Weights of a small GPT-style language model, trained from scratch on English Wikipedia: RMSNorm before each block, 151M tokens.
MLP neurons of a small language model. Each row is named by its layer, matrix (gate and up: input weights; down: output weights) and neuron, and shows model dimensions 16-143. Each number is 500 + 50 x the weight over its row's rms, rounded and kept within 0 to 999. Numbers have three digits each. A neuron's up and down rows have the sign that makes its largest values positive.
After each neuron's rows, "fires before" lists the tokens most often just after its 100 highest values on Wikipedia text that the model never trained on. A number after a token or word is its count.

L5.gate166:413476511503547429569497493548373600447511522690523497522420551510538414475532499520395452473543550582480500490404554534529401462419502506416578467486426515516569462445471495490511566589491351579496479550412524507404502494471466511535443491550557528502616488457525495520445496571445574555519491482514495552625605497596466440474448564482486461561521518447524436483498485421457484398547
L5.up166:600503561560553522479443481488486531473472432464487531557520509498512491469447469413465492488452480621455473458554530525419495481460521534509403531438471483468533338467508512622447557466600494471511462566447517502456416483406458537498460546570491575459496488437490553515468367508501540507529574606587575534514505522513404438473488502445550571563564530447538431497550524548456449460527
L5.down166:524499498473337480440493455554546540403497556478539457540520545493441525527480603540500467548459541492523569526445512536486466429518466508494545414512513421524549502546530593494482512454391515405448452482467516522511488456489550435608451515500465495403518461533428489508553521540463552412507435480558566295443517489497529427562534459589464491429558498424522561516463455537517464403424
fires before: "ed" 34, "ing" 9, "s" 7, "ation" 5

L5.gate24:526546589458480424471518481448523559561588549430477534587445513498446509463487487513545568457449486518522426493454517475506457487514605465475435502494473455627475544500468435487473461527458536548513463601516502442471529477477462562487444578491530482388405577507464467480473531430577525546456435569511484554467518642506518522421535559517585487455439559580496569429486500482496472413517
L5.up24:516450550489526509481525433439484460467583455530542571606541524490494481395542493430517524604446529592556561504489534532513446518439568516523422502538483527500615518514513468494545483508528451479471464561465499534424577484527514460565488570583558435505478373513429567504478459543462442506426514553384394508494544492490551459478493551539604557413495513533406523491470457534542519530556
L5.down24:542543380393534490566537498568590518493519501515616547525574481452540520500453569555515456597499522559443583555473479470444516484466459509484443458449491480532485474489468332448502491559522475427490556468495520547501463460476461487561468411393572483484463467448514441474491478509478515510544455452468489396555446555455383470484448534556480455444524458431538463394565472524503442504476
fires before: "el" 24, "th" 13, "a" 8, "able" 6, "x" 5, "t" 4

L6.gate203:485471511472435534557504548564510551480502502393511543521581565465509547419490558500499519526498522597466494537456470490456505581529512519573462545572475488480545452590622468486619558538571504560532370461445524541465477556531580466523542471485500583488484520524432468493490516403493468524438485484561482572403457447610523416459519511544476527443522556548439504488515510438571469490523
L6.up203:510480585589497559506524436583455480513553527484503461573540447553588487425533432474509500475557541597472461494558431447549490369516465538545547479500542526580519409500538485504509436525515636445531503485564495427506526448554533575469470470551511548491420583576595486470512497450458395490497513535595453494510593443527517414497486466435496487501536485363465478477544458433448548517454
L6.down203:518546521472468497521471537501540467449499430533530556523567482451354475482496479554467613563427497517513572511566568503499553476427574526514466507500545445497514493503554448469416473498538409375472415467520462496469419472513460493430590514533569578592508457514537446524443485511522460467511508531416575416451537496501501450590576503582473549516523620400619541450507491542635435525451
fires before: "ers" 12, "es" 11, "ury" 11, "ent" 7, "et" 6, "7" 5

L2.gate92:452459559522505494521520509502511458358469533515448505486501502398483580548507475537468504528545506518474593528464444431495482525606475522423567521525464546471466575467517484579526504489455485537512478483532500480364490524530437524488534574532418510461434431546560445518609560461495620496501491449442464505503613451466529537585554392372444452468544510540416487539517516489470487569439
L2.up92:570559439582554517488474527490457462508449411513506444608457441547605464440534542436522486514518480502503423546609484501511558536554486454492532549525525572470513514481537503459531426489508513433498490481571480512532542553567555487461490472571501462498463445488492496443554525566405500546437518504490500525474557455464543618530536531510519438531567515481457578470499550547476497586495
L2.down92:486440466591458623450436381552498458475513510402390556563496533489483540515479520498502478512439506452545500541520544538464562498472441424599534566540513531517510532521505552441543421525466476524510499518566454487438528506578514458473507503486465481482470485527600460493490544511395513457419478514423462535566518392442486553480485485505468434422619539494528530374445517591496472529522
fires before: "v" 13, "m" 11, "p" 11, "est" 8, "-" 7, "j" 7

L6.gate337:434510467523516470550458541410399484549506512511506444517451538497471458451501487414546542565583539481485508491512448471576469424497467484459486488521477519486443526543539495524575530588475564517507406506519517563508507522413399506460468534570345475531512556449506445488570538452500487462483591542637488532562503516599461617403460447477495458460442466557433477476557519552426478502523
L6.up337:478435377504571470506424459586366489510441468530514441487506589449487506511536436422552535477465496486495555540489450488514470445490403462563511463497602477525550459536468495471441557568507531611450495492566498469480433470461528528497547475566471501516538570442472494518555491466553549506541571543509462512506429450499440481429469468426577463491489418604484424523540537596533431429527
L6.down337:555501459437517557544400526458499530478548515546500542448539389548548472438530482540442438483514532564440423379603505590499475468519465486547392504572427505508507540600517433551515483537498496471517495420518532473545395534523466493485503484530437540533480535436454440402515468497515419444529451563472440389614540529566518484447493496616494577519554519494512490562433544489479461506549
fires before: "a" 14, "s" 14, "g" 13, "an" 5, "ic" 4

L4.gate175:495401468504457418466466546403566412435412397503385571504492617477471493516509490559534514501562470519451553513469432550517504420518392484519526492400515551450478504445462503539457553488482473573485497525589395474475510526473556538446451514476462396514521532451563472557523458475528493422517546434490469509526598502488493463543559478445588489403542565576510467516539485505560470409559
L4.up175:532566518539499563557583514501556523494506507478498480593618563509549466534515472489507575455559462500445455467527539513492392530467516467496524562480398529480546594501500560493608511347429487507495613478568400543545489509473476528513540457447523524489488488566455491497585433540563486457542484475488455531515464440560552514512479469537500500440492370446423556482476451529507540465479
L4.down175:485469504534397457542481511584491500512380559496461506428548448508463519460476486459577515451432525491487540455539496526473543528434540403444566460543520437455595399521433475434526529488474549555367513476459588501443547468486459504533508519474526514500523514503476519537543460392436576430385582451526552643489457381478496410474550542536425515554515630448473520503485505479435485401414
fires before: "em" 20, "s" 15, "ed" 11, "e" 5, "ing" 4

L6.gate32:498521478545455451477538489547454437478386529583489486462478474463531564603519494529471517586548462494554549471509501570518512512546506498540458552434483517581488470572420531486617463558524417585510495520589406483434487531576576544418472512476464474548514467488577409516538457494488514454460539475513427560510518544571471460445540510456570437508520437480431501483443489437503535533529
L6.up32:469519480534523517511498492506468505574484560468554487418550504485571563502502503497511489518430520540505457486513477537391580459471518419481400539557481467545375526607366470435456506495528428507500530517495397434536475602575590552479490495491511483591477439474485521542469494419500558553422492602485497502487340529563483575498516473461382537434552514462510468499473482433560637542479
L6.down32:457442543548487456638536549509481547421567421505559457516680572479564443422520518535506508431424489513555546562568532511635472552482466461408431490519461546482471461477588471466514504486551538514553481528498539569491543512446498546456517524487450487576461512558558512567465518394405491542484501504524551376480574468458536525526526414541466446516527518468488536514454521547584500471469
fires before: "y" 46, "ical" 16, "ist" 10, "a" 4, "ics" 4

L4.gate278:539434577419493478511390498533502492569511463507570487503446511482537530410576462501537532527578402518568478493466495522588514426501504548476563480540448485507502490515468531594468500503528615506425462505404409532538537473536435499393416493589504507541445474534521413603508497549564569452499457506515542533567561506487435496469539500467577560520464467481511439436480564498551519488522
L4.up278:529541540558507554498500437540493512506475487564378467429549547503479485547547535425562596439589526538403466420537572494500552530472510440435529509538461481495522597540447412493475536557485480463522578485491528495544407435546568453444524492417444432453490472528486493520524419427567513546425519582554496537473545502428571563479432459495524550500450502592481668493491425416601494525545
L4.down278:496495436526486501464512528493433481491483478482530427505527503680533477486509557508438446486470522493583569487457478525519483574656449503443498451472524488478486451537535520464416497571567471550587503479501449604517469431500608553435586486390570438489465466567570489559546447459368551533451497491543490548613525457512549536440506520538508538504440496524557452454496502521556480438515
fires before: "ame" 24, "a" 18, "om" 4, "al" 4

L2.gate349:544433564524548411514523444554542472470503520486510499526501484505516443451482506503519545507378486450469495593502575511522499439468525487504484482494490493473544481583551388520535497608475410535549447484485574501486601547484466493535466513464491430479475494468485445528606527441430534459504507428475615610572494491561464496504450537489450498515449589536495591426492550544471463482524
L2.up349:512441531494500524491555423536505474433497522487445508498553636490467557539466513547514525372499517549484474492477600528436536410439450569411461416512487496547475529462567519490436525464484513493554446452480499448490561479429599544521410454535415582468429616548453487521523491505519486488476528500503479539519428560521455501487611518417468561452444511539423492458492413438521582523495
L2.down349:472516433502426494507494517491420421483460586516511445452571510458457454545407586511589493559511493533457462544513531568591454497486552551560498533457483543440534435488487551541516480451547567480436557399496468481516491398574548521454531467506495562527520506461555467483481545488497481529483422511464577520509500510443484461494560420517468563508571410542448450464464527391351498482500
fires before: "inal" 22, "u" 10, "in" 6, "ation" 4, " (" 4, "el" 4

L4.gate92:524459612550540509505508534496489543410496563437489499434493492403511499509436501571536511458549532575540533488524427428444535531474453544554598480394430524553540481515367457565460421495514438553488476483510475459515433504468510546423557446548503444534451533515459434488610527465637489490462441558529477536542519496445519457516530511429511510543463561492546544509445547444494460456605
L4.up92:477550549571561460472517517507580516516550497478564508523510572489554468449480488480527530488485651522451508441533468576426455514402578449538478549527452490525487454523477535476437465471437472484439510483498496518373554474513624506527515486437527459567457550446461589528489436491459440413426509463497529478419457525424571411444468594454513542508394440516435477522463456566531433418578
L4.down92:467566613534468473450452391479485543463562540462527452500466420488530517513466477578490509540570503547497476462516526546505472532564514487577438533495455433489515513503558445381533476503479510561401473499531525521499535493527501543513472555424473526503536460586460465460466539449637433522458379477657439358501436551444521493535445522462536439496571481550412575498494512535534394473505
fires before: "ian" 19, "ia" 18, "as" 7, "ant" 7, "ust" 6, "o" 5

L6.gate276:568503479537487536506470633381487429501530551398401473497446559490473548533532560508456570613529494510455523526537446466552511514589415516499447588530513452511480433466536489523535474507523447460565496502505445546514481475488466524388493530535470434522509516456527475562516536525499559490646471490485549576473570531490592490479531506455450552516438490429469514546551516469571442512436
L6.up276:546459482498459453484517470421437523480556603500456573538419576508485521584465522451487461641513498460504496503506519478561503481484518511556471567517506534511549418550523542462452362459506516522587445494405454459571496442535525436417451434418543437434469500500572424472444553536602592554520463454599531565565610440557540508529538546491502540555565482494464529504509463475558506435465
L6.down276:508519524544499444550500555518567480454506437481539372492543486561530519465521463508509487485456482511503478498480554441527488484560537485413449393527474461540475473514423462522532556447485472473422521441538469491396504495507518500588488491515446479523544446482392523516486503478470506467474544504450483233538522461523530496467499521778521564577507525536466503487514469533515460512550
fires before: " " 30, " —" 13, "p" 4, "c" 4

L6.gate341:505495526487479470550487580667487508531466478546485457460438494530554421456450467542468470514542522462550572473482512500544550424492537554545588359498495512555467479497397470508525534505546536500490555560421470468581498548489450491501502501488599491509571535542467458545485548405577576411499475545481431574486448514585580579509555482482587494541492473540532490553463617483492476407505
L6.up341:453370488441535558533490582621543476528491510465563449401495582576549557546470486487499533504508445481502623486509527544594505511571453475561524423443537458563465448444531541369457542553538511574473551604503497445555494545582491442523545453452537475426475525534539522604494452470537511510459440536456462499471440486514605529556440466472551500535527500462516436485404500418593489456578
L6.down341:482486561622552480519477495472486503498519450439513466471619475525540491443452524435583513539424548483507437467477584581434453524473458538448491444468547516450549443443499419442521524514420523502503515503509578528561456487490492582543462471571556438476455545529476499475527521542439546509498468461469415358462477591571579458413415500552429578587553419407416455507556486426497548565464
fires before: "her" 28, "ian" 12, "h" 9, "ia" 8, "he" 5

L6.gate97:501491481592600445501601445571530523480464488550529570508441556534444538444529504445492541553608484450438563492400539447466507538524500503459496487533616556602468494454567452503481540465464481433418573521528531489462572444519484569543548520545510531597540567503495444495502506505611526510456476480553459530460425526577562456404525577486493588496454504570464470466481503550556388537484
L6.up97:555520506516484528508477469532503511450490526407520489553511483414429552505571520494480425560426533471538530493454499497525502344494462393551413433474473586543507521483420435507541527622484462502411551485525428433561444486481513536567525546488485518520536471507513447567436548454526551512389522499432522493487463463487517472485494508479437512486503622546531471558501556459497502491441
L6.down97:553523508416499542561513551493562504464492483505529570405442546521445504407407544554491545439566548562550544585509572542478522512528478500511533514388509512490511457489491517490432499430508583483497496475459492492498556514449466531515561482499465480434586478522536425532501455495399378541457505426531568486505440475508521473555512491507471464432436572500511455431570504462629548474503
fires before: "ely" 18, "es" 12, "or" 11, "ors" 8, "a" 6, "ity" 4

L4.gate106:522425463601503389459546394441453533455391591499505589511414500476436442463451476575536477565458462574510515441461535495441405637462463407423452466506460517491483474492423486553356538452574453498483502573400547431536538461443490488496419475410578468501420570476576477476536531396580501511507534431430503544475485583456483559503465519496432518543482491545470469574458496541465530521469
L4.up106:568525501552467498585554490495544449472464430478521568577456587473434427530468515517493525523458444589533558474513561453503483455520474541573491520535475541458480431444484498518486443494459539444575533605554505541574472441423461539386408435460568436517362518489568441591493596450607431525462416504485489469584544542557549479489504573489467507430589528530441494557502505533625426516457
L4.down106:469561557486500521459456529494450547495523506579503504459477511492492520536461557508434517568481417561474463488544517511594488496501434544498579446541532527593490501501476460531555485491499541463589476520500458494524490457466483505500446448435461533462458436548461501540648557544493453530392512467433507227510538552513547437563552502737461512467511490497473530514524531451479492512493
fires before: " |" 45, "ing" 11, "ed" 10, "e" 9, " |\n" 6, "v" 4

L5.gate151:420461512390445437493460521471604492459489402498533484565461573556487492460532558478565590460412505495499515456495414576589556406475446513517566385458475506510514562593536473562572441440510508501510441583430445562485559474453545432466505576515411478563557470485494405548548541431462486437576403510506537556501514520481484456543500408488548527493522558510446458535538532532523523480430
L5.up151:494513512533504563481560405572456508464480480553533425532496405491439500581506423474516495543484470534446482497489528412473526447590577493527454481536513526513489521567427538544527416446548521430475480436567491403537445530437454534479498541494469537537491465495488565507462518561605425419548514440538508494627547460457423548492485403534497563489428436493472452503548547596540553553455
L5.down151:557447562455586532540513503509507432436516565498505434600554409504589443501446508448461542517553447544472500485597514552555525502493563485472462386545482481473560435569472465545500461463606631463476466427479527564482436517528461529485455539465427452485479561463509576537504532457370502596493484496602507497521461554536442480405420582481462497533431479481472559490508433437462442475484
fires before: "," 22, "al" 16, "an" 6, "e" 5, "ed" 5, "a" 5

L6.gate378:438609535441454466447541521502478609554476481513485583534480477453557535531511469453547484589487518566520570443485515480560583488469503519520510543506501489513465563458484428489489589577522521511435490495588553469496500500525480452525378486546525526439504482450363452554546450449513507477393432448563564528509458557528558517387452408457508509521531435500514465475460585545457527524505
L6.up378:454455478512600450503458441438552534502483463511521499528540612436424403499474462475587507429452544574543566523501524554489500548415501406489429452400534485477557517550474520524475514513462583469424510621565525582463538440530450464487520478553479468589570547468524458455467447574435514489452427473527469454567547524449475439519456458508468502514425512432444460508506493441534526527555
L6.down378:590552503534491491526564436573582449569461534539484540431549459489523508456496535498491488470451492576421581538633533521557545493439550547510513520523431412573512561460628501537540531440525471515457515523482499475501495597513451492550499512516562561505539552554481575458491484475487519475583528509500537442557499585578545410500535578437508487451527467421534517470505539447491464496487
fires before: "ed" 13, "," 10, " to" 8, "ion" 7, "ing" 6, " b" 6

L2.gate139:441509522534474452538502512480452524442551364491527506488575605616422505575488537458537492519524450500482525563505469530568472439484430574542512449517530395482457599524471498546514563481449574447572472492459416438492576561468554447472589491498491474513536562384587388535481523416534474475505556562547570604470503449522393506449517455526543561490540503542571477559521481455595485507578
L2.up139:536520464597496502548553511504416550608482481473457550496498479538518599547411393537451469485514488486440511598487547476532454580485519499526582496519495523461434614546519407479482477533437485428531452442564498474505487515464543610555559526464565489592511454557472510501568505553534509581438518475469518510561502577431513339473443451456524447466509512512508427536472505504455525447507
L2.down139:463497462545553449552490512488576499517496488397501557501416562462481529538494535628412451532497463528561502401543523432430582430573487573590532578466492526433495563469502537486511468362476526522518508508436451557380493600477463417539441539564532486473557538472509487395511558412467565497420518528498473448509447462567486576507531583497542451479538600474411588527520533462529500519424
fires before: "ing" 23, "s" 15, "ed" 13

L4.gate113:446524516597497470480630566591522410594477466516440504478409539491495432423490485478466537468470465522509498519417466460532520518422495394477416571437511569565448573522570513489492489479528441466454596493446513492424518457478560509509531587486462457466433498482458475471567569515525504506477583580548480503499552648564533455556435489501496468512457499494415460540493559462486566534539
L4.up113:561499538486486544505607389436489523509537565477504527461546513457494425578536481495536426569531540435524529425406480471508541485483514501537478542445617584506461533443512411466403462519469409515460506649506474360450501389591522496484501508433490517480506606473473449567445475479511448451470589511474464478489526544457583395506401480449534563489559510456498500482444634527466484553554
L4.down113:515407446498482498493606506467578578571404479510533397487571455495524426519508570538492449546437520526508489555511434556473520525474517465429499513500516549473448444599440459530464563421500497543565545443456547513590468562428514492533456515524463599512474465569469543504533453525461557568472495555476385563516574448463476527407451479389355507563472472478534412556516513497440566483466
fires before: "e" 15, "b" 13, "p" 10, "mer" 9, "ed" 7, "ber" 6

L5.gate217:425507412563505496504452475504413422547486533506553457460473508557506476556477452541505505464576474634491596467486508495565555393501455515563439480492555464457452458523476576454477524543473506502536546571475503509488478480397492475467454579494531574491500582538500386555577492539512527551566550413622493544494435489472489498524487522430533562451544603570509487454589406561559494511429
L5.up217:418524411512397581429456464493517589499459393493450540472468474543556479516525567413495537505470493506533470512565416473582470533500538525460506453422504516483456513512502567507510497453549474412523522474502575435489452534426335460457515461564564493477576543510419486458427404520620530533536549440494382526437522462450543440475514502426496544525450598427530537595489581493498590487536
L5.down217:533529454490385483491556459549437515554499546549481469475480479573461422579463543518543482505453477546538428467516548398493533452465482392428501526523467500538559525494475526495569484510482529424527593502548509571489455573480534438592500519502478596502492558379518481551588476518460549485502463533560442401546477487432493453435442445463541473464564518591483503514427455555515557407565
fires before: "ing" 13, "gan" 11, "fore" 8, "ld" 7, "ed" 6, "s" 6

L5.gate249:562590535565491410492512452508472461499529467518455534443441559537449520479513480445458451536503500517456383436461447516560521425526506520571500540521539518441553525500443532559511443513521499472583471580529445646542509503609498464564457439523518493421526393550503435460569474424492513384589514483517422524480634498527509499422534532520542497495488482599539492429472409543552412542517
L5.up249:513519527557496523521509431503317534509531511447524491497445548588527554459445489472430520565450427520570519529435449591416547481515490580549465497481453634429477468507516483515435489550492544536576517514474514533465555529547398478499515436529516571532458531464404467447495560590431420593496461484489509537588525438491482523452566502451536525523496534450537454505548520617540475466478
L5.down249:504662458499483491507479452472521493556564506387473534501511437596528501436499611452428578560474563544581507526510496590483614498535513495490462492494483525458483424473465537522542449450461487476522526559526427478494550485507524445592399372494489439531530505573581463480461508504546426460542512488508442545560505474625550486519534548462482552447513416519529440487514446570485509519561
fires before: "f" 17, "form" 8, "t" 8, "c" 7, "i" 5, "p" 5

L4.gate128:472507462576431493524482489519439445412459533533487463541506547536481469464453538460493486497469451543517457543461635444500470426440537511580525504460400550438462360536424496451560418549458518485496507512467427494423429504412561453499473514525508462525475537494522452470533532519368496458493599511619569542423487492561483485473575529480592456471553470525478417492587601474448491536513
L4.up128:527440312480535520504526502578547605489513475387515439506472503560467468525497505471584517372557554566510466466605534477566589522447521422529489528500519500482506545447530528526453563472508460504517485490539499599470494450550573527510429427541611438432559500463490460503465538405503508541427600452501471457455527479580487562468522482511537437551521514405530440551444481462538457523511
L4.down128:490481539401561452495577527484527515564563533524462536470666534419451455480507551537539521520424456553550502514491474513453378494446505616484517469452445471489533584426443527494487560484444513370530482430590524443506465469501463529512527528501574508498514488471510566544589481567482546444429330542427457505547568506502511422463507516458554527484516509489588509527452480427504530488541
fires before: "ment" 25, "ed" 16, "ing" 4, "er" 4, "able" 4, "ent" 4

L5.gate362:533554530443601525464477559590548459524458517488437567507470590494565529517493506467553459506457426608482543456528434484460521454475501480530358484476580542460474446570444498551516499534470504460463538551503491431511565438417514456472581519542553455574512463476561457402450430541484501468584523474551513571453492558559520481498536448517515561458564572511466504446546438516508464446526
L5.up362:505461546533477520531464484441566471526480608452577437480529484533524475534582632451607526476425545494595414510526513490440538428522488494557438460472391538557507579434490511517482464449478525393467533571560524429525459471447506477524471535539459449456492518549558444419426563434524503476521477502457458517475397549632432464528466516449490533455522487492483500529530567513445430536385
L5.down362:478510484491662379458463531489526565449458476480512544469512495400488508538471448517456512511550490485632464475433567496533541498431537440556520569460512435663489511530544566413518468563465427492566461468547473444411449493505572562479487448464479534510514533463559636480588482558484506487454475455451491606431505477493460439580505524506444572451500358464499504510573520550543520503476
fires before: "l" 21, "or" 16, "es" 8, "ter" 8, "et" 6, "ain" 5

L6.gate233:556522527548505510440471581477430465455463511553478553527428464530520485533530458521582430514510498598507583489548536451462595495538400378519536673554531503517399551502412473514520538533523540591417463544522473589563488602518542466521401574544542566512495420420545457595503478413559546447574510516472522551506531479576464556515583567506505463544509487486454426453521547588446447566502
L6.up233:505461591490534484398546529585487473422429442494439549541472502524522464487424569497559467573492524469495526480438521454463543500554447451449520612533498502524486550559456396575543525508454493542483400523503419556587511578433582457495409525572440627454524489466534431527489538485527436440539489560473487521546516572453531403451566507496512529493552472473467577474453515509416372505543
L6.down233:517524502438495427511401502481500429543537427482496472553531513549507495500544618566585505408506426458420523523465466551428467463598491483555556555562493548416505559521482412481567546478501496461491469458405560529454490478473604472523472467548434528425519485438555471512469559456487433524509502566522460484487594531570570532442555562539390547429541510388487512532443549600552513498563
fires before: "m" 13, "se" 10, "s" 8, "j" 7, "ond" 7, "ect" 7

L4.gate8:497617579514513365549524494402453556539429442378439498453468391473472528507507449473523428499462476503552469533454477453530484522451564548464488495523501602499489553493561445494518474527551479470541408512520591522523467528451513460515493633417565516521564450409522436475604488445598493592469580491501484534532524492518465462490553411528572501492517511631476564573483472484479461579496
L4.up8:525466559445485609422494502434434466475595596455557447433452469510449461518507473426525436466489432520606494375455519462456537490463475554417482445495398470562438510473508537518420457467545581510431501471505497557477450473518545463523476460441482483548494462516459556437523506519477486492529546485489432538441635599488567458484466552430529473473437438601421516393505427482545529593482
L4.down8:495443518586534504452519483588488431526466587511550508411582604486540519485484516514485506527425579470515528490469442471577509469424567541515419535484512451525462441487429582494425501494524504455593461528488473524540495541512450545557439595576463550523436598452474393555517521410567523510545419516502477496499498500530479522469439459490559519468496428424531513496437521477447567539494
fires before: "a" 17, "man" 15, "el" 11, "au" 6, "u" 6

L2.gate309:514523481516511488525437553401513486523493521534462545652424522441466550447443431523519463573544402556520432535523470593504477541441524432406556550512534508493483459600514518466491518465561538437481483445478504475476516543503465502518544531619557491493496396534513493578569455513514586614395386411512490548440476525536546431485518583511516483473506514480420465484460579499480485463527
L2.up309:500452445522487495590474438562462487546490489497512440471557473568493414432574541531559518433425418509494516522512514527471467471537523495563522491529528504440607638517380525447409499545516482393476486518601424576474509429557508483511574564448502475611512497496516458536372509465356533503510483499530513506400506487508581512547570413549499434571456567589526525497472571558472549511477
L2.down309:519461518519537593569542519520501486510526332429528499535453489498444424459491480444509543557523477550528484575504443487465521477587482484498465448532453495385539621461486477546485421491554600482418484469449574530475407461529553430447436501436451558468558517518485583520433590507580572504510581502539518677507472575597455432513472505465433488495465518552457448514601537587465513478468
fires before: "t" 17, "ing" 12, "es" 8, "ity" 7, "ities" 7, "ren" 4

L5.gate307:507506506565394451557566415512488485403468648568427500544520498413504440513506549489523475526459517617546574495483492444470479439437457472458497487426439440488438451587523481463459546570472459528479532552511458584403455445521491382445492563389443481478502522540545513560530451524452489510400540505428518557423549554506531410479450506479505584555463549483439529459496535498498522481511
L5.up307:460498531483508519591536433429558500544569485496490510517618522528521481472534538456511536459478532589535442583581485466514522533486547449440467400483527467453569563634427497527548572581375520593429510497482478498475490444510515496548493522390530483486476562484467514423445475656466525529509485543542503513526521528564432454550496557460537445471516510562563487454399569506451479392415
L5.down307:543427497527486530497492463414571497511515536477538521532476416395472502541483509535473563465490532487527594424431581540473511531470481504471467460603464508500531480555408495592495467440511508422572477502517449405453468526476511614533540508468522476487495513553458457468572486442554558586501498466449541475533442468479523483492483342480474391555464542445555569552447534467511495411433
fires before: "ed" 27, "ion" 9, "ent" 9, "e" 5, "gr" 5

L4.gate66:550495542519471439521527552589494480567541571553495533494417488427546565580490550516434484541474531627559484502464511471563449504561476471502563514515482443557498517577427501525546489397542451476509447415512518427532571540479490447506488561588457547468502413445520452501608509442490509508596424485557437565467510500560518452414462436520406462487442593438490507463472463421532535472458
L4.up66:540515558565568488506470531487412496584552496460423473485550424564516489556417534555453479502560522557529474560491470476479485520450479517443442524536489478526569474493438532577456587486532495478484586451559469536583553508496337514508561493531368496468478414570492466504530478525503567509556496577545541480505437434519388438533448506497361408522572469424403431448496487469417479571564
L4.down66:524454528496482537534531451461567523563433494419410406455560470532531506512515468451491455486419429569510463473522526556431522479507528545522476548458535550451489546504507539537550546444538574473477549527546565465489598514551449562522569530442503480484480561598547513546514571516467388517514584538537471300420548426484557453438567490582381527521515484536534451479435568562483521519588
fires before: "ical" 24, "y" 11, "ist" 10, " of" 7, "," 5

L5.gate69:414408455598461473460524592464536552471467510596506504463478425576538472454494521349517583466568380475538500543407449379521525475394521449493499460455530524503399520537507530490381508487464528530496491460552461442437494519388426483502539448424425495500491594462522473541517559525535471545551531551445476520499416530567488478541539483505524532401545521479522455434527538502366496467484
L5.up69:478431463615511601545480516528399455532424464479549485510462527487451588518503485502493584553393454516585428503450610463479434551454538481410473461503522477378509514535425546473476481480462533473476434509468519436519474534508520449519529475509491505552378385503574512419494491475532537521451469467380556556506506478549390524519391546488517463480499443549581481559515570494438547582484
L5.down69:494430545508527622541557462539456436490461544490452479478479466533553502560600566516415560514426509386481487452524491498548524517495519481512472432499439511456521585438490570534491477547608482499454542512535558494423424516482497479454565536405410480612449543608583459515457472442551485559512572529429552449437446429462478490551463507308515481444443510442572460433521486491465473529469
fires before: "ed" 30, "e" 21, "ing" 20, "es" 12

L6.gate235:530509552571500391533538422439483577576477535491493503593547525521498487506559470525525458554568458560550476577510438500515460504468534502483524447460506447394609640469514531423466531510456535505586469587517503450457496532545420482422530517490526576508449583467538432586515523506436472628485523552498504543483465394536398502448506508416517508478547446478528545512523535494414486475437
L6.up235:589463517502464493557560493464467458581456397431422398537461435502450537506606501463457518466449485545454443534519565426483516507449511479490543544449417505459565508473516495436511416472433560419437535518489562474438492484459411419531543514524470485527513501534384570531561549631415501583454591510375556464537506564625494489576547548488491470548506466499542582468511470578515487512508
L6.down235:504507471554452459537394475532559507492450439530484469554539496472490451543462433446575520512526558513406523495507475534495497426498536337545546488489439611459419506472468530592539544559537481450530517498505483439438623500490564509532436472544426463445604599481563466444493542536490538497477576444410459434540551503493567455453408481490444531573494450504537562453598468512482424399519
fires before: "t" 14, "ence" 10, "s" 9, "red" 8, "ing" 8, "ters" 5

L5.gate111:447487462533485502567542507570517460532345574509562445501399533431501572540484512548475515517436464499452478475519439479558492427481468560581462416505446525477549423468480441543564537497416510484444504432448571460489455505463536441552534511468525489483483547512454536502527491503524523427439543496486534630463546559441433496457480409449586526495508489488585522565427518477526531543394
L5.up111:499488497517520508559516448531514583496449522518515407463504565531482480484500477545630561495525523435437419486563465463420410507363561468469510484477464529463528502545574568565533581509517572489345560482492400477495529526371536547499448459582466482534509488575555535497495527609470532547359536546516496491502462539548512561592505434516533508530502509482512540472553452466558535554627
L5.down111:506469520510497427572508495496535533459493474454476502510467558471464487480556478484643534546467507512454577457527500530487486450529583441437515462500390482503543477510554550547516519361496568500503538423554487529527497555416554460468467562510437501464476654529505614420525630437524563593473480515488521431496526575568535516526522580480461517445459506431459527457484504496577526488557
fires before: "e" 37, "ed" 17, "ion" 9, "ge" 9, "ing" 6, "ive" 4

L5.gate243:547619527559472524451469452545408502479504520448488505524417505520473419570448519465529575621461538482549488474501531481514459480503560553462511423536442518550505523468457481513553491446489509501482419439443517452527473487540612504605585477512526501531498531510485427467482511422591575492534518431506490593374536578508559441464509535437487616497526505511460421455447461476429420576459
L5.up243:486460455491509503508496554446524512611505482428515439524491471502537496431550505481556633438504425544466415459458515537503469565518470402634549576547487579522580577489537568523530450464577460532503571500582451509507480494583484511546480412529555535552512569473491447447581478430526607504453455541480434464501581464527504529430497461554556460339518478560496475373500488520558507528579
L5.down243:556605452533495424541527581532553482485534483516559476601489451461555489470428496484454454534410493524420563487580492536448501527527572478459608478526531367476477395484545606384478491499513490469492550518558319516511515465520507544513442602447486551433439575426426484456581438522444474487466503496515521510477522516481566553503501490460565507503506573516480512401572544564544554498415
fires before: "or" 19, "el" 9, "oy" 8, "eral" 6, "u" 6, "olog" 5

L6.gate357:524514542491562430461520460526543603488521482434517503481478610520493503522508492526425494524489479511497526574474479555572555480460485556484488520550434517492338526454392477488489551580558556450475487582361513493497546472615460467578455451539495479466530374532547482470480575474523493503460536455523519520466482450485526481461477465470549500543510432521491556434568440541460562441515
L6.up357:523495542577505462467470545552455419560493481395431400416442528569480473466513505485451397516481538483502583541519499493490556529495480475527528445524598572451502537502469584522508469564434563482379596546549424503562599507447477557484423436531444484501579441487520423489557516501555444494493530501532602477503465517588421472480554405518516502441543466451450446461532526540502504456466
L6.down357:550614577486434468454509460455444485426575501528538454499523477486514513487489490605548462605445478438511525461460524529481493466521558538525472482466462557498589497566490487505470509462471596453536541486569511476516518416410466460495534524479488428515394421616426484505471431499437489505451464525489470426507506494340583485540546520625556490502518545497530527561404533511567526454543
fires before: "i" 22, "f" 11, "form" 7, "c" 6, "p" 5